Weights of a small GPT-style language model, trained from scratch on English Wikipedia.
Architecture: LayerNorm before each block, rotary positions, biases, untied embeddings.
MLP neurons of a small language model. Each row is named by its layer, matrix (up: input weights) and neuron, and shows model dimensions 96-223. Each number is 128 + 24 x the weight over its row's rms, rounded and kept within 0 to 255.
After each neuron's rows, "fires on" lists the tokens most often at its 100 highest values on Wikipedia text that the model never trained on.

L4.up1669 [146 109 131 134 132 145  81 176 112 107 111 108 101  95 108 142 152 100 123 173 156 127  94 161 155 125 151  93 132 186 110 134 143 120 144 155 107 106 126 139 133 129 154 123 132 121 131 126 132  90 136 184 168 104 162 156 132 126 165 111 115 105 158 144 170 111 127 152  95 140 145 130 119 145 108 115 122 127  91 115  79 138 102 145 143 173 148  97 111 101 117  97 161  99 106 142 122 140 127 128 117 140  98 131 124 136 100 135 164 119 152 126 145  71 151 155 183 156 159 148 139 113 161  84 108 132 156 159]
fires on: "s", "'", "a", " district", "ya", ":"

L4.up1447 [140 155 163 105 157 133 141 177 136 140 101 158 148 127 139 130 121 116 109 175 135 120 149 128 149 168 146 128 125 141 126 150 138 150 115 135  75 137 100 166 123  79 108 131 114 130 142 120 117 126 116 103 124 165  77  87 112 102 114  98 142 119 172 138 151  91 140 119 113 118 114 124 106  88 159 101 146 124  87  88 138  97 145 135 165 164 155 144  88 129  91  97 102 112 127 107 102 138 125 119 159 145 129 130 136  99 137 123 173 148 142  76 132 111 161 138 147 121  99 149 103 141 141 112 114 123 144 142]
fires on: " of", "s", "5", "es", " People", "o"

L4.up943 [156 113 168 121 139 151 121 154 125 120 114 135 142 134 116  85 157 127 100 120 129 130  84  83 122 149 127 173 101  88 140 125 132 166 135 175 112 110  73 137 144 114 111 125  82 144 110 108 100 112 121 118 103 144 124 149 100 125 115 166  76 106 108 138 122 155 116 137 132 132 149 137 132 121 116  84 126 133 152 133 192 110 102 140 153 155 129 136  66 168 141 126 109  98 129 155 129 113 138 141 130 163 122 154 121  96 129 124 163 147 124 140 109 137 111 137 106 124 131 138 107 125 122 140 128 149 119 124]
fires on: " ", " of", " |", " in", " draw", "4"

L4.up1020 [ 97 138 137 136 137 130 118 118 128  85 102 103 133 140 144 122 114 127 120 116 138 142 110 128 129 184 115 107 106 126 157 179 168 108 137  89 127  95 147 167 100  93  93 111 178 147  96 159 146 145 128 103 129 121 118 114  91 128 170 153 123 150 149 145 115 123 123 156 163 118 123 150 109 113 160  94  97 149 120 137 125 111  61  93 106 176 126 175 161 136 118 103 118 107 133 104 172 149 119  88 103 134 121 128 162 127 140 166 122 126 119 129 138 111 121 111 139 124 152 147 128 179 140  86 115 122 143 172]
fires on: "'", " of", " original", "ir", "s"

L4.up1637 [129 113 131 157 135 183 134 140 113 119 131 126 153 150 115 109 164 138 122 140 152 151  96 121 159 131 129 133 100 135 119  98  71 125 100 112 168 130 117 166 122 105  99 165 100  91 112 178 103 113 104 138 153 157  81 164 128 117 120 121 157 110 159 108  85 128 149  90  97 145 145  89 128 128 144 122 137 119  94 190 104 115 115 165 122 124 144 146 122 115 127 128 105 106 111 126 118 148 104 132 134 136 138 144 148 124 102 177  79 148 108 147 189 125 180 122 102 145 126 135 148 131 124  70 101 153 181 128]
fires on: "with", "-", " with", " With", "."

L4.up135 [119  98 113  95 117 121 145 113 110  92 148 130 137 126 132  91 180 119 152 145 116  98 123 150 126 127  94 104  87  92  61 125 128  95 130  71 136 146 166 138 127 114 127 113 118 126 118  92 114  85 132 144 135 141 110 160 119 129 104 118 117 148  89  89 101 167 162 180  96 170 191 120  51  99 162 138 167 142 137 129 125 143 127 125 156 163 130 124 121 154 142 121 171 131 137 127 152 149 119 106 173 150 125 107  93 103 121  94 116 148 166 151 144 148 151 122 126 121 146 162 103 144 120  88 101 122 129 125]
fires on: ".", "-", "er", "st", " case", " almost"

L4.up592 [129 115 126  55 114  95 125  87 147 140  74 104 149 121 101  96 159  99 149  92 134 117 138 126 142  94 132  96  88 155  90 155 140 135 154 121 137 126 141 162  67 116 130 122 112 129 101 129 132  96 110 130 115 109 164 142 133 134  96 165 121  84 108 109 129 156 144 176  92 140 131  96 138 112 142 123 160 151 126 136 143 115 101 131 137 147 134 167 121 117 133 135 120 138 112 135 127  93 104 112 137 141 103 141 109 102 105 147 100  84  86 150 116 134 115 149 102 138 102 154 126 121 153 132 115 115 151 116]
fires on: ",", " |", ".", ":"

L4.up1619 [133 125 151 106 117 136 136 127  86 101 117  86  98 121 144 163  94 126 118  92 120 140 127 134 141 124 152 128  64 159 134 147 139 112 145 117 109 164 133 133 121 130 137 101  88 146 118 126 126  72 161 188 160 159 114  90 142 123  92 137 105  99  97 133 111 138 106 120 137 138 145 142 164 116 101 139 196 126 133 106 157  88 150 145  98 101 146 103  99 151 140 144 134 138 127 136 147 157 137 120 134 155 158 130 125 146 166  75 114  84 142  97 115 120  64 159  98  72 128 102 123 157 130 142 116 131 111 113]
fires on: "==", "\n", " =="

L4.up21 [110 135 112 113 132 174  85 133 114 112 139 110 144 127 107  98 131 147 141 101 122 125 153 175 167 167 124 118 150 139 150 112 127 117  88 103 138 146 133 120 146 126 106  85 110 134 134 152 108 116 163 134 159 139 136 134 118 134  80 138 153  87 143 116 108 110 139 131 156 147 133 130 133 121 137 168 141 101 115  97 135 137 148 161 110  92 152 104  94 128 110 153 118  52 140 112 115 137 117 121  96 139 141 115 116 104 120 113 124  81 113 184 135 146 101 120 122 116 104 135 110 132 139 155  94 138 103 142]
fires on: "==", "ly", " =="

L4.up2309 [109 146  93 165 133 118 118 123 131 110 118 138 130 161  95 138 127 110 140 176 140  56 108 142 120 144 166 141  82 134  75 127 129 147 111 118 112 129 145 170 146  92 136 133 122 116 110 121 133 108  94 130 110 154 108 102 136 145  88 127 121 108 109 129  89 117 123 146 104 148 164 141 141 167 134 114 138 103 120 172 151  95 116  79 146 103 141  66 140 157 151 114 103 126 132 194  84 167 108 135  97 136 135 136 116 123 148  97 121  93 152 118 121 198 115 102 113 129 153 131 121  91 165 126 137 151  78 155]
fires on: "==", ".", "\n"

L4.up2355 [132 130 137 138 112 101 108 156  95  83 110 148 127 159 156 117 110 100  81 100 133  94 113  91 128 169  85 129 112 111 112 120 135 145 167 122 151 151 132 151 134 141 146 162 127 137  78 148 115  81 113 130 123 183 130  89 114 101 176 134  78 114  65 183 105  91 160 105 147 136 129  99 102 140 125 149 137 146  96 104 152 152 143  92 143 138 150 132 148 139 140 173 161 109 141 122 141 113 129 151 135 147 108 122 106 135 172 111 104 147 120 140  79 163 166 108 126 136 125 140 169 140 157 107  74 107 144 154]
fires on: "0", "9", "==", " attended", "o", "1"

L4.up1089 [ 96 127 119 150 110 101 106 150 112  83 189 103 122  85 187 126 125 150 154 115 163  93 115 131 161 128  69 147 118 101 165 143  86 125 119 167 163 100 142 120 123 109 153 166 172  84 165 146 146 147 141 125 111 145 133 110 102 110 161 127 168 135 167 117 105 119 115 106 129 129 113 101  78 133 112 136 136 130 112 106 148  95 154  94 126 100  98 150 120 115 163 114 149 118 128 115 130 124 139 115 138 147  44 132 157 108  98 113 145 135 124 129  87 110 182  89 101 129 168 148 117 122 145 141 151 120 165 137]
fires on: ".", "1", "2", "C"

L4.up520 [137 157 128 123 102 138 151 147 126 169 135 122 124 115 107 171 151 129 172 135 113  95 129  70 117  74 104 122 151 111 139  96 141 158 148 150 120 131  95 193  97 166  81 110 155 156 134 127  84 153  90 116 144 137 156  63 123 131 118 107  98 132 109 114  90 150 136 109 131 120 135 147 117 123  79 152 123  81  86 133 137 134 120 134 165 113 140 209 131 150 140 106 133 170 159 138 141 158 121 129 158 125 132 161 106 128 117 127 134 118 117 134  91 154 153  91 110 151  94 127 197 102 139 106 126 159 131 123]
fires on: "d", "z", "s", "n", "Z"

L4.up881 [154 172 125 117 135 113  96 150 114  95 102  89 137 114 104 122 143 158  94 127 121 116 130 177 150 115 121 124 114 110 148 173 146 131  93 174 125 171 133 180 119 131 114 105 114 141  97  93 142 121 115 120 116 153 166 161 141 150 165 106 128 142 114 123 166 130 125  56 113 110 119  61 171 123 150 188 148 157 145 149 137 115 117 127 107 155 140 169 105  96 145 108 130 120 109 168  87 152 117  97 108 107 121 126  94 139 137 127  98 104 170 137 115 105 161 131 142 124 150 139 132 130 146  98 139 135 123 109]
fires on: "==", " East", " =="

L4.up1840 [112 188 123 134 130 118 123 198 135 147 125 135 163 164 112 113 132 119 139 115 140 108 140 118 174 143 132 160 139  89  91 141 155 171 129 174 149 130 146 174 116 130 119 151 131 128  98 114 100 117 175 145 167 123  73 140 142 114 127 108 121 114 109 143 115 166  83 124 150  92 121 152 178 109 153 136 135 115 159 155  95 138  98 178 139 108 109 152 156 128 116 129 130 131 166  47 118 141 118 105 138 121 119  95 124 147 130 127 118 154 109 130 129 100 106 119 143 122 118 145 147  94  78 118 148 155 122 154]
fires on: " Lee", "y", " at", "le", " in", "ry"

L4.up1806 [147 171 197 101 128 113 115 109 133 146 174 130 140 123 147 151 121 157 121 164 126 112 104 133 135 128 125 132 153 118 129 120 104 132 110 120 146  99 144  91 142 137 168 124  97 154 112 175 131 130 147 112 123 146 121 111  67 114 110 103 135 111 153 114 114 117 128 115 121 132 115 107 109 123 126 134 138 137 146 131 138 114 127 116 134 141 108  98 118 131 112 111  85 137 181 143 119 175 128 172 160 113  89 142 149  85 128 133 144 136 110 179 141 117 131  94 135 109 153 135 141 151 106 120 151 112  89 103]
fires on: " first", "1", " second", "e", "2", " on"

L4.up1361 [147 149 139 128 133 109  90 135 150 139 126 125 109 108  72 102 144 147 130 121 145 116 139 107 181 128 131 144 150  90 133 116 157 146 101  82 137 145  82 126 151 141 104 145  76 121 117 132  99 112 135 100 167  81 117 114 137 174 142 171 129 131 116 109 141  96 119 140 146 119 121 147 126 130 132 158 105 118 155 105 107 109 139 118 160  92 117 126 163  99 152 102 146 111 135 131  90  90 124  85 127 106 138 140 108 171 124 141 129 113  68 132 114 118 143 132 122 108  73 149 155 135 128 125 119 133 127 136]
fires on: ",", " and", ".", "s", " people"

L4.up1502 [118 165 156 133 140 127 128 152 115 143 104  95 141 147  93  80 135 153 121 113 102 144 133 123 131 121 167 116 150 158 124 136 140 154  66 133 106 153 144 145 150 131 111 140 166 106 105 109 142  65 119 148 128 175 103 130 175 154 128 136 100 133  98 148 134  77 122 134 134 116 132 169 134 147  99 133 148 158 137 130 153 136 157 118 126  87 135 134 132 144 130 118 147 109 139 174  97 127 129  57  69 146 129 150 116 140 157 103 143 106 153 112  63 141 163  95 115  52 147 127 124 120 131 124 113 141  85 145]
fires on: "==", "\n", " =="

L4.up1721 [133 165 110 127 121 100  79 158 125 122 166 111 160 138 111 137 122 104 114 137 152 116 148 137 157 137 138 134 141 126 102 189 102 153  99 153 163 152 171 136 129 142 152 168 135 120 119 134  96 144 147 112 180 128  78 141 126  84 136 113 116 156 158 160 126 124 112 132 115 126 152 143 157 142 103 157 131 127  59 151 150 105 115 172 114 156 108 126 129 114  80 160 163 126 141 114 108 114 133 137 127 124 160 120 134 156 128 121 128 115 142  88  95 185 112 107 173 142 106 130 137 101 117 143 101 111  82 118]
fires on: "s", "rs", "y", "ry", "ants"

L4.up369 [130 119 140 124 110 115 149 147 164 136 115  89 111 104 127 145 127 115 142 121 128 121 118 132 130 117 143  45 124 118 139 116 132 128  74 142 168 119 129 116 145 130 145  91 154  90 147 106 147 143 117 110 128 118 156 121  88 117 125 165 111 148 140 165 154 143 139 130 152 105 121 131 126 130 131 107  91 166 150 100 104 150 100 135 126 114 112 145 122 108 132 102  97 161 109 119 149 153 163  92 120 120 111 145 126 106 140 102 106 128 151 160 129 126  94 109 123 102 135 130 137  87 138 132 115 162 111 147]
fires on: "5", "2", "1", "3", "no", " extensive"

L4.up848 [132  89  93 117 115 131 124 142 100 118 134 155 115 149 141 109 112 122 115 147 125 115 107 163 108 114 145 118  90 141 128  98 134  86 145 145  89 131 122 166 127 113 102 172 106 128 165 128 107  91 136 158 103 133  96 145 126 123 136 106  94 195 113 126 115 112 144 119 106 122 138 149 139 163 118 150 143 129  59 124 154 148  98 135 189 116 174  79 105 172 151 124 137 133 126  70 164 118 118 135 126 166 133  86 100 123  86 136 125 145 156  99 116 115 139 107 110 130 140 130 138 134 132 120  94 147  86 139]
fires on: "s", ".", " to", "slav", "š", "va"

L4.up2540 [140 102 117 127 128 116 138  93 128 143  95 105 135 131 116  83 143 138 129 111 122 174 116 127 156 101 130 111 129 160 130 170 132 199 121 135  94 120 168 130 167 137 171 121 149 117 117 130 124 143 120 171 118 154 111 128 157 114 128 152 113 140 119 142 134 125 122 126 129 101 147 134 147 143 104 139  71 117 156 148 120 147 121 134 118 143 153 139 114 121  98 136 108 121  89 144  59 128 209  88  87 132 117  96 144 115  92 107 152 145 103 107  85  92 127 124 130 124 102 103 141 111 127 125 108 106  98 145]
fires on: "s", " music", "ce", " reception", "a", "ing"

L4.up196 [ 99 125 154 112 127 108 139 106 133 129 128  94  98 153 149 150 139 145  96 141 137 198 117 138 139 107 120 155 131 127 103 143 161  96 114 134  95 134  79 160 176 112 118 114 157 153 100 104 122 143 134 134 118 175 114 152 118 118 133 107 175  77 120 164 120 129 125 101 101 103 159 155 136 136 123 166  83 138 111 146  96 175  81 114 161 135 143 127 139 101 102 110 110 104 128 139 124 128 167 113 122 129  97 167 109 103 125 136 136 136 104 130 121 112 144 118 112  94 110 140 112 121 136 136 126 141 139 122]
fires on: "a", "s", " |", "tic", " on", " in"

L4.up905 [109 110  92 136 115 122 142 120 136 111  90 150 131 151 116 140 107 132 137 110 136 105 142  91 130 134 144 114 140 118 144 138 150 157 118 171 175 137 146 137 125 125  97 138 104 125 125 138 141 142 118 115 172 109 171 122 147 138 150 154 106 131 159 142 145 130 105 107 131 105 108  90  84 158 123 143 115 178 155  90 150 119 123 128 131 113 145 168 153 123 166  85  96 101 143 112 104 151 149  65 145 114 134 130 136 154 107 102  75 118 160  89 119 159 168 110 105  99 119 115 139 154 130  90  96 102 120 140]
fires on: ",", "3", "4", " ", ".", "2"

L4.up1577 [143 142  93 164 113 104 129 105 128 127 147 124 136 146 122  99 141 142 131 133 144 104 122 115 157 142  72 126  99 137 148 126 110 114 135 131 127 132 130 170 110  89  88 168 139 208 111 158 152 162 135 127  96 152 111  98 128  76 112 129 126 116 134 157 125 125 101 131 148 126 171 144 150 103  99 124  95 124 145 166 145 129 134 121 126 123 169  89 108 149 129 131 133 150 133  95  94 129 166 135 131 149 150 141 125 119 102 158 144 115 124 117 136 147 143 112 129  93 123 137 107 115 111  97  95 109 126 154]
fires on: "0", "7", "9", " in", "1", " lost"

L4.up794 [148 110 117 120 120 119  81 112 117 106 125 142 124 104 139  84 154 128 170 111 138 106 133 118 129 137 125 104 161  92 126 141 161  92 128 116 157 128 137 143 140 106 146 130  88 128 112 197 128 155 120 107 151 102 112  84 127  96 154 157 178 197 108 125 118 145 118 121 141 122 124 144 203 120 153 142  81  91 130 158 124 108 121 149 114 144 123 136  97  92 147 126 128  89 140 149 105 137 143  86  98 155 139 120 118 103 113 145 109 157 122 128 118 113 173 141 100 156 127 134  86 107 131  97 141 125 167 155]
fires on: "-", ".", " main", " de"

L4.up374 [135 128 163 149 142 125 116  89  94  95 155 122 150  76 157  62 123 133 133 133 134 141 121 137 126 118 100 114 128  99  85 135 112  85 118 128  85 175 179 130 101  81 100 174 113 136 119 180 103 145 110 128 124 142 142 165 129 111 161 131 143 135 112 141 101 106 129 126 151 141 141 131 137 161 113 128 116 123 128 110  77 147 171 156 131  95 125 129 160 163 160 196  91 146 117 112 131  92 162 103 106 111 112 121  98 143 126 130 137 198 138 123 154 132 146 101 140 127 145 151 124 163 105 144 139  93 175 123]
fires on: "s", "at", "f", "un", "tu", "n"

L4.up2420 [102 168 131 133 135 154 133 142 122 101 144  89 150 141  99 118 140 147 122 130 127 148 147 145 164 110 138 111 137 155 117 129 132 128 108 124 121 129 159 168 108 142 113 105 153 137  91 145  88  83 121 140 158 105 102 147 148 115 171 128 124 130 117 129  91  85  92 115 103 132 110 150 145 142 105 128 155 120 109 138 130  84 169 133  84 136 128 134 137 124 125 152 164 113 115 149 121 149  80 108 100 126 130 137  96 145 117  79 139 102 132 129  79 148 137 105 123  78 144 126 136 158  93  86 149 158  83 147]
fires on: "==", " ==", "==="

L4.up601 [105 187 125 117 119 176 123 141 123  98 124 101 136 150  66 153 131 124 123 141 127  97 145 162 175 131 163 159 102 134 150 126 142 110 110 166 121 139 141 114 167 135  76 130 154 125 105 113 110  81 125 145 148 131 123 138 174 134 121 138  97 132 116 119 142  92 134 133 123  90 151 113 162 114  97 147 125 110 140 127 121 155 113 119 122 127 139 108 132 127 123 113 180  78 128 142  95 129 145  79  96 146 130 125  94 152 167  94 116 138 171 175  92 141 139 129 104  70 116 120 143 111 161 115  86 150 111 117]
fires on: "==", "\n", " =="

L4.up1238 [116 163 127 126 123 135 154 131  91 120 123 122 144 120 114 153 134 161 105 130 100 131 112 112 126 127 137 168 127 149 114 124 137 103  91 147 102 153 129 110 189 140 103 100 115 107 122 125 121 101  99 158 147 163 115 126 184 127 125 113 117 142 101 128 105 105 119 151  75 144 164 161 164 139 139 162 102 161 151 116 182 145 173 158 140  64  94 117 151 145 113 137 143  97 121 143 116  99 124  85  89 128 127 131 117 139 124 121 134  84 119 153 110 148 163 129 130  77 124 109 136 128 122  80 132 110 136 151]
fires on: "==", "\n", ".", " =="

L4.up1707 [109 165  90 118 109 145 130 106 130 112 160  79 121 123 149 161 158  96 101 145 127 106 156 144 159 146 136 108 100 129 110 139 123 147 141 140 129  99 120 118 131 111 173 106 162  91 133 123 130 194 109 134  98 139  97 124 114 135 139 142 145  81 162 169 120 146 117 125 150 125 119 191 137 158 134 124 136 195 130  97 111 124 148 167 112 110 116 146 122 158 111 158 123 126 121 123  95 113 136 135 113 134 127 120 127 102 139 127 139  86 136 109  83 133 135 137 101 114 125 129 120  80 115 113 132 109  84  96]
fires on: "0", " of", "S", "8", " Federation", "5"

L4.up1360 [135 117 134 126 119 133 143 110 137 135 140 146 111 145 153  86 134 138 161 144  98 139 126 131 126 105 127 130 107  87 132 142 143 113  88 157 105 140 116 111 136  93 155  88 162 151 150 126  78 117 132 136 149 164 116 156 171 161 115 107 129 145 132 113 137 114 122 119 103 146 125 151 135 138 146 119  92 140 116 126 143 129 154 144 138 111 126 136 132 164 159 179 116 106  90 116 180 122  93 108 149 134 129  85 142 172 145 109 133 139 142 154 165 115 144 134 112 133 134 157 156  99  97 141 176 144 122 109]
fires on: ".", "6", "ed", "b", "n", "s"

L4.up976 [120 106 131 127 146  75 130 121 107 129 131 111 123 126 113 143 140 112 146  78 135 117 152 127 137 140 127 132 104 140  87 103 139 100 139  89 152 140  84 157 128 137 180 100  97 134  61 138 135  71 115 126 149 135 155 123 146 139 144 133  90 141 126 139 133 116 124 138 158  92 159 105 118 122 126 132 140 191 112 125 139 113 168 144 132 109 113 128 137 126 156 150 147 127 139 125  70 151  98  90 140 151 167 112 107 110 113 122 129 145 110 157 108 125 130 132 176 109 131 167 104 122 122 173 121 116  95 107]
fires on: "==", " ==", "."

L4.up2236 [121  88 125 101 103 100 130 100 118  90 121 109 124 128 154 127 176 112 112 127 128  84 114 131 125 149 118 110 113 113 180 135 111 109 129 123 116 101 132 135 121 119 129 126  93 161  81 153 149 115 141 152  89 156 137 134 118 159 110 121  93 137 149 145 155 144 154 154 136 139  77 118 118 118 108 138 113 131 167 102 129 101 110 177 101 143 147  92  96 166 144 169 135 150 151 128 112 146 127 126  65 117 115 162 156 119 130 119 113 117 129 124  93 141  87 112  69 146 135 121 114 115  97 112 119 101 107 146]
fires on: "0", " of", " ", "1", " than", " to"

L4.up590 [135 152 133 141 109  83 137 102 156 161 120 118 110 172 114 117 104  82 135 106 162 146 124 133 153 107 130 175 138 145 100 130  95 167 130 108 122 115 136 145 103 155  99 115  96  70 114 131 100 105 157 147 123 153 130 118 153 132 161 158 121 153 112 141 128  70  85 147 116 113 115 101 135 139 181 108 106 124  46 171 160 131 167  76 165  68 147 112 152 155 135 132 113 150 115 168  92 112 139 130 125 103 137 125 138 145  89 132 161 164 120 152  74 152 135 154 148 164 121 159 146 175 125 115 141 146 112 109]
fires on: "\n", "=="

L4.up710 [150 135 116 166 124 120  79 131 162 155 149 106 136 159 116 143 110 130 131 118 108 103 110  84  96 118 109 131 105  90  87 126  72 172 111 136 155 112 150 126 146 159 135 154 108 149 108 141 179 132 144 125 167 177 106 143 105 185 109 116 146 112 171 134 106 111 111 105 109 131 146 171 137 118 130 124 138 109 142 166 119 118 103 130 119 112  98 133 144 127 121 137 113 133 101 146  92 122 117 155 124 153 158 108 171 137 117 126 117 111  76 122 130 148 141 144 133  62  80 135 123 119 122 117 154 147 153 141]
fires on: "-", "–", "er", ".", "ist"

L4.up1921 [131 183 150 132 139 132 106 111 173 125 137  96 127  73  94 114 110 130 157 117 108 114 163 149 132 116  90 110 174  85 147 142 109 148 106 137 140 142 133 153  98 130 121 127 139 140 112 131 138  77 120 124 108 142 198 125 123 147 162 155 153 157  98 152 145 125 125 114 113  93  93  98 149 147 113 154 180 124 124 116 146 115 165 125 107  76 161 133 134 151 163 140 150  98 149 100  95 136 125 111 116 141  59  96  96 128 155 126 132 100 141 108 153 146 118 129  92 110 155 107 116 155 141  98 141 119 146 110]
fires on: "==", " =="

L4.up2389 [120 114 130 101  98 118 115 174 113 156 178 134 177 105 121 185 128 155 139 148 114  98 102 117 122 122 142 103 140 183 152 182  96 141 101 159 126 150 113 127 131 104 138  89 139 145 143  91  98 106 113 109 111 150 130 159 113 119 117 127 107  75 116 109 129 141 175 102 150  94 108 102 118 131 106  67 128 121 143 116 125 119 140 137 158 149 146 141 100 167 179 118 112 141 119 131 112 159 168 114 117 113 135 129  91 146 127 143 122 137  96 101 125 133 149 128 117 112 133 162 193 137 100 146 111 147 128 138]
fires on: ".", "n", "en", "s", "gu", "nan"

L4.up712 [ 94 130 126 151 139 141 168 154 141  67 109 121 118 108 106 113  79 151 110 109 122 167 129 135 113 131 112  98 114 158 155 122 135 139 122 157 168 150 122  94 137 123 144 108 147 149 140 120 159  87 134 120 139 154  87 121 169 165 140 131 113 110 153  98 130 144 124 137 136 109 127 127 140  94 150 141 125 127 132  83 120 125 112 150 118 131 188 113 155  82 112 112 143  91  79 132  97 100  83 131 115  89 106 154 135 135  86 116 136 121 107 112 112  79 176 100 135 153  98 118 122  98 126 152 124 115 139 151]
fires on: "s", "'", " States", "ates", " main"

L4.up722 [142 132 119 119 129  83 130 169 133 104  90 133 136 112 127 143 139 131 131 123 101 117 153 150 152 131 162  75 132 160 127 109 130 118 123 137 151 154 115 139  81 137 116  90 144 137  70 150 152 127 102 111 128 112 105 156  95 168 124 150 124 146 119 141  94 105 107 139 169 159 163 138 124 117 121 115 126 150 110 152 133  88 128  96 151  98 148 116  90 137 121 113 136 111  98 129 111 149 137 147 143 128 134 104 160  93 175 147 168 120 133  75 100 135 121 150  98 133  85 117 108 181 150 110 130 115 148 172]
fires on: " to", " of", " at", "en", "ed", "s"

L4.up950 [118 141  95  89 172  98 124 171 102 146 204 128 138  97 173 156 105 162  97 108 109 141 151  96 112 124 114 105 119 170  96  90 132 174 108 162 126 138 161  97 129 167 142 121 128 119 129 159 131 155 135 150 151 103  84 156  83 121 136  87 122 144 125 156 152 128 136 152 117 190 102 155 126 135 114 144 165 142 146  82 133 127 128 114 131 125 132 134 134  93 129 150 127  73 107 126 133 132 124 114 114 106 132  96 117 103 154 150 134 134 144  95 111 156  72  88 157 176  96 133 109 153 103  99  91 132 126 119]
fires on: "ing", " to", " at", " of", "st", " from"

L4.up128 [135  64 160  99 112  85 113 158 138 121 141 135 104 147 170 153 133 178 169 137 134  88 138 128 140 163 114  97 127 120 121 128 129 139 116 140 142  84 154  94 139  96 136  80 157  87 155 125 116 162 136  83 137 142 125 115 121 153 112 123 136 133  98 153 102  88 104 144 121 133 129 152 155 124 132 104 134 125 159 104  88  87  94 120 130 122 160 143 101 129 125 132  80 134 141 144 143 122 107 124 154 135 145 155 144  94 161 137 102 165 140 110 108 129  89 165 125 110  93 120 152 146 150 170  92 142  94 123]
fires on: "r", "en", "ic", "er", "s", "id"

L4.up759 [131 132 106 104 156 129  90 154 150 138 124 149 129 121  82 104 111 153 110 117 123 164 153 145 139 156  98 110 135 187 126 154 122  95  64  54 157  93 139 136 107 144 115  99 167 143 113 147 116 106 143 161 139  96 133 156 104  97  96  95 115  70 127 161 106 140 119 129 175 127 133 147 119 129 128  70 122 127 138 122 158  98 145 137 141  86 118 115 138 128 125 114 107 143 153 127 146  97 129 148  71 131  86 135 186 131 103 152 158 132 177 151  91 127 167 115 102 126  69 120 114 186 131 163 114 110 119 134]
fires on: "s", " |", " of", "ed", "'", ":"

L4.up1149 [101 146 117 145 121  73 147 157 141 164 168 135 136 121 128 111 142 143 128 136 158 146 124 151 112 139 108 129 128  91 130 104 181 101 136  96 105 143 128 122 159 135 131 126 105 132 128 110 110 120 139 110 128 143 180 112  88 158 136 128 102 127  83 101 101 155 167 137 123 120 156 117  87 168 145 108 116 131 138 166 130 182 139 144 142 111 147 135 131  83 117 144 108 135 122 131 145 147 140  73  85 121 131 110 146 133 156 154 147 136  71 141 114 134 129 144 106 101 133 100  97 117 144 143 127 172 184 141]
fires on: " in", " on", "ing", " out"

L4.up1284 [175 194 143 135 115 135 117 112 116 107 107  98 163 147 111 120 134 157 114 123 136 114 105 129 125 147 106 105 129  89 136 124 193 129 146 137 138 115 138 140  88 142  85 124 149 141 119 158 117 136 127  85 152 177 162 129 158 117 179 180  68 140 113 136 149 138 106 122 124 179 103 159 116 129 109 154  90 104 137 101 152  93 136 137 149 106 117 124 112 125 101 116 179 145 164 136 105 135 130 127 112 143 137 122 137 144 112 126 121  98 105 139 121  92  84 140 182 148 129 117 152 146 138 135 105 111 150  90]
fires on: "s", "b", "'", "n", "th"

L4.up2473 [124 130 130 145 114 152 141 146 125 147 171 116 129 123 137  97 117 156 122 116 146 120 112 149 136 130 131 168 128 164 109 117  97 145  95 135 141 114 175 136 146 141 109 131 114 131  77 121 103 108 112 106 141 152 101 130 113 170 130 126  72 148  71 131 194  46 117 125 108  80 153 107 142 133 131 125 155 136 117 189 124 108 133 148 128 130 126 104 109 102 201 110 100  91 158 119 109 119  91 172  89 117 137 132 138 106 178  85 117 133 143 121 125 139 190 104 118 101 118  96 146 156 159  92 167 142 141 145]
fires on: "==", " ==", "\n", "u"

L4.up1802 [100 103 139 120  74 120 145  82 150 113 123 137 169 135 117 137 125 135 121 114 135 136  91 145 128 110 178 111 157 163 135 135 155 137  94  95 147  87 120 182 157  80 132 114 117 137 137 115 108 107 141 148  95 125 113 139 139 157 133  97 144 138 123 126 117 148 110 125 131 178 134 154 108 153 136 134 137 121 105 127 135 147 109 118 126 151 137 118 119 153 157 155  94 115  90 157 140 126 154 136 163 163 101 146 132 147  95 129 124 128  89 128 116 123 160 128 150 136 129 142 166 120 154 141 115 144 140 114]
fires on: "an", "'", "ed", " an", "n", "d"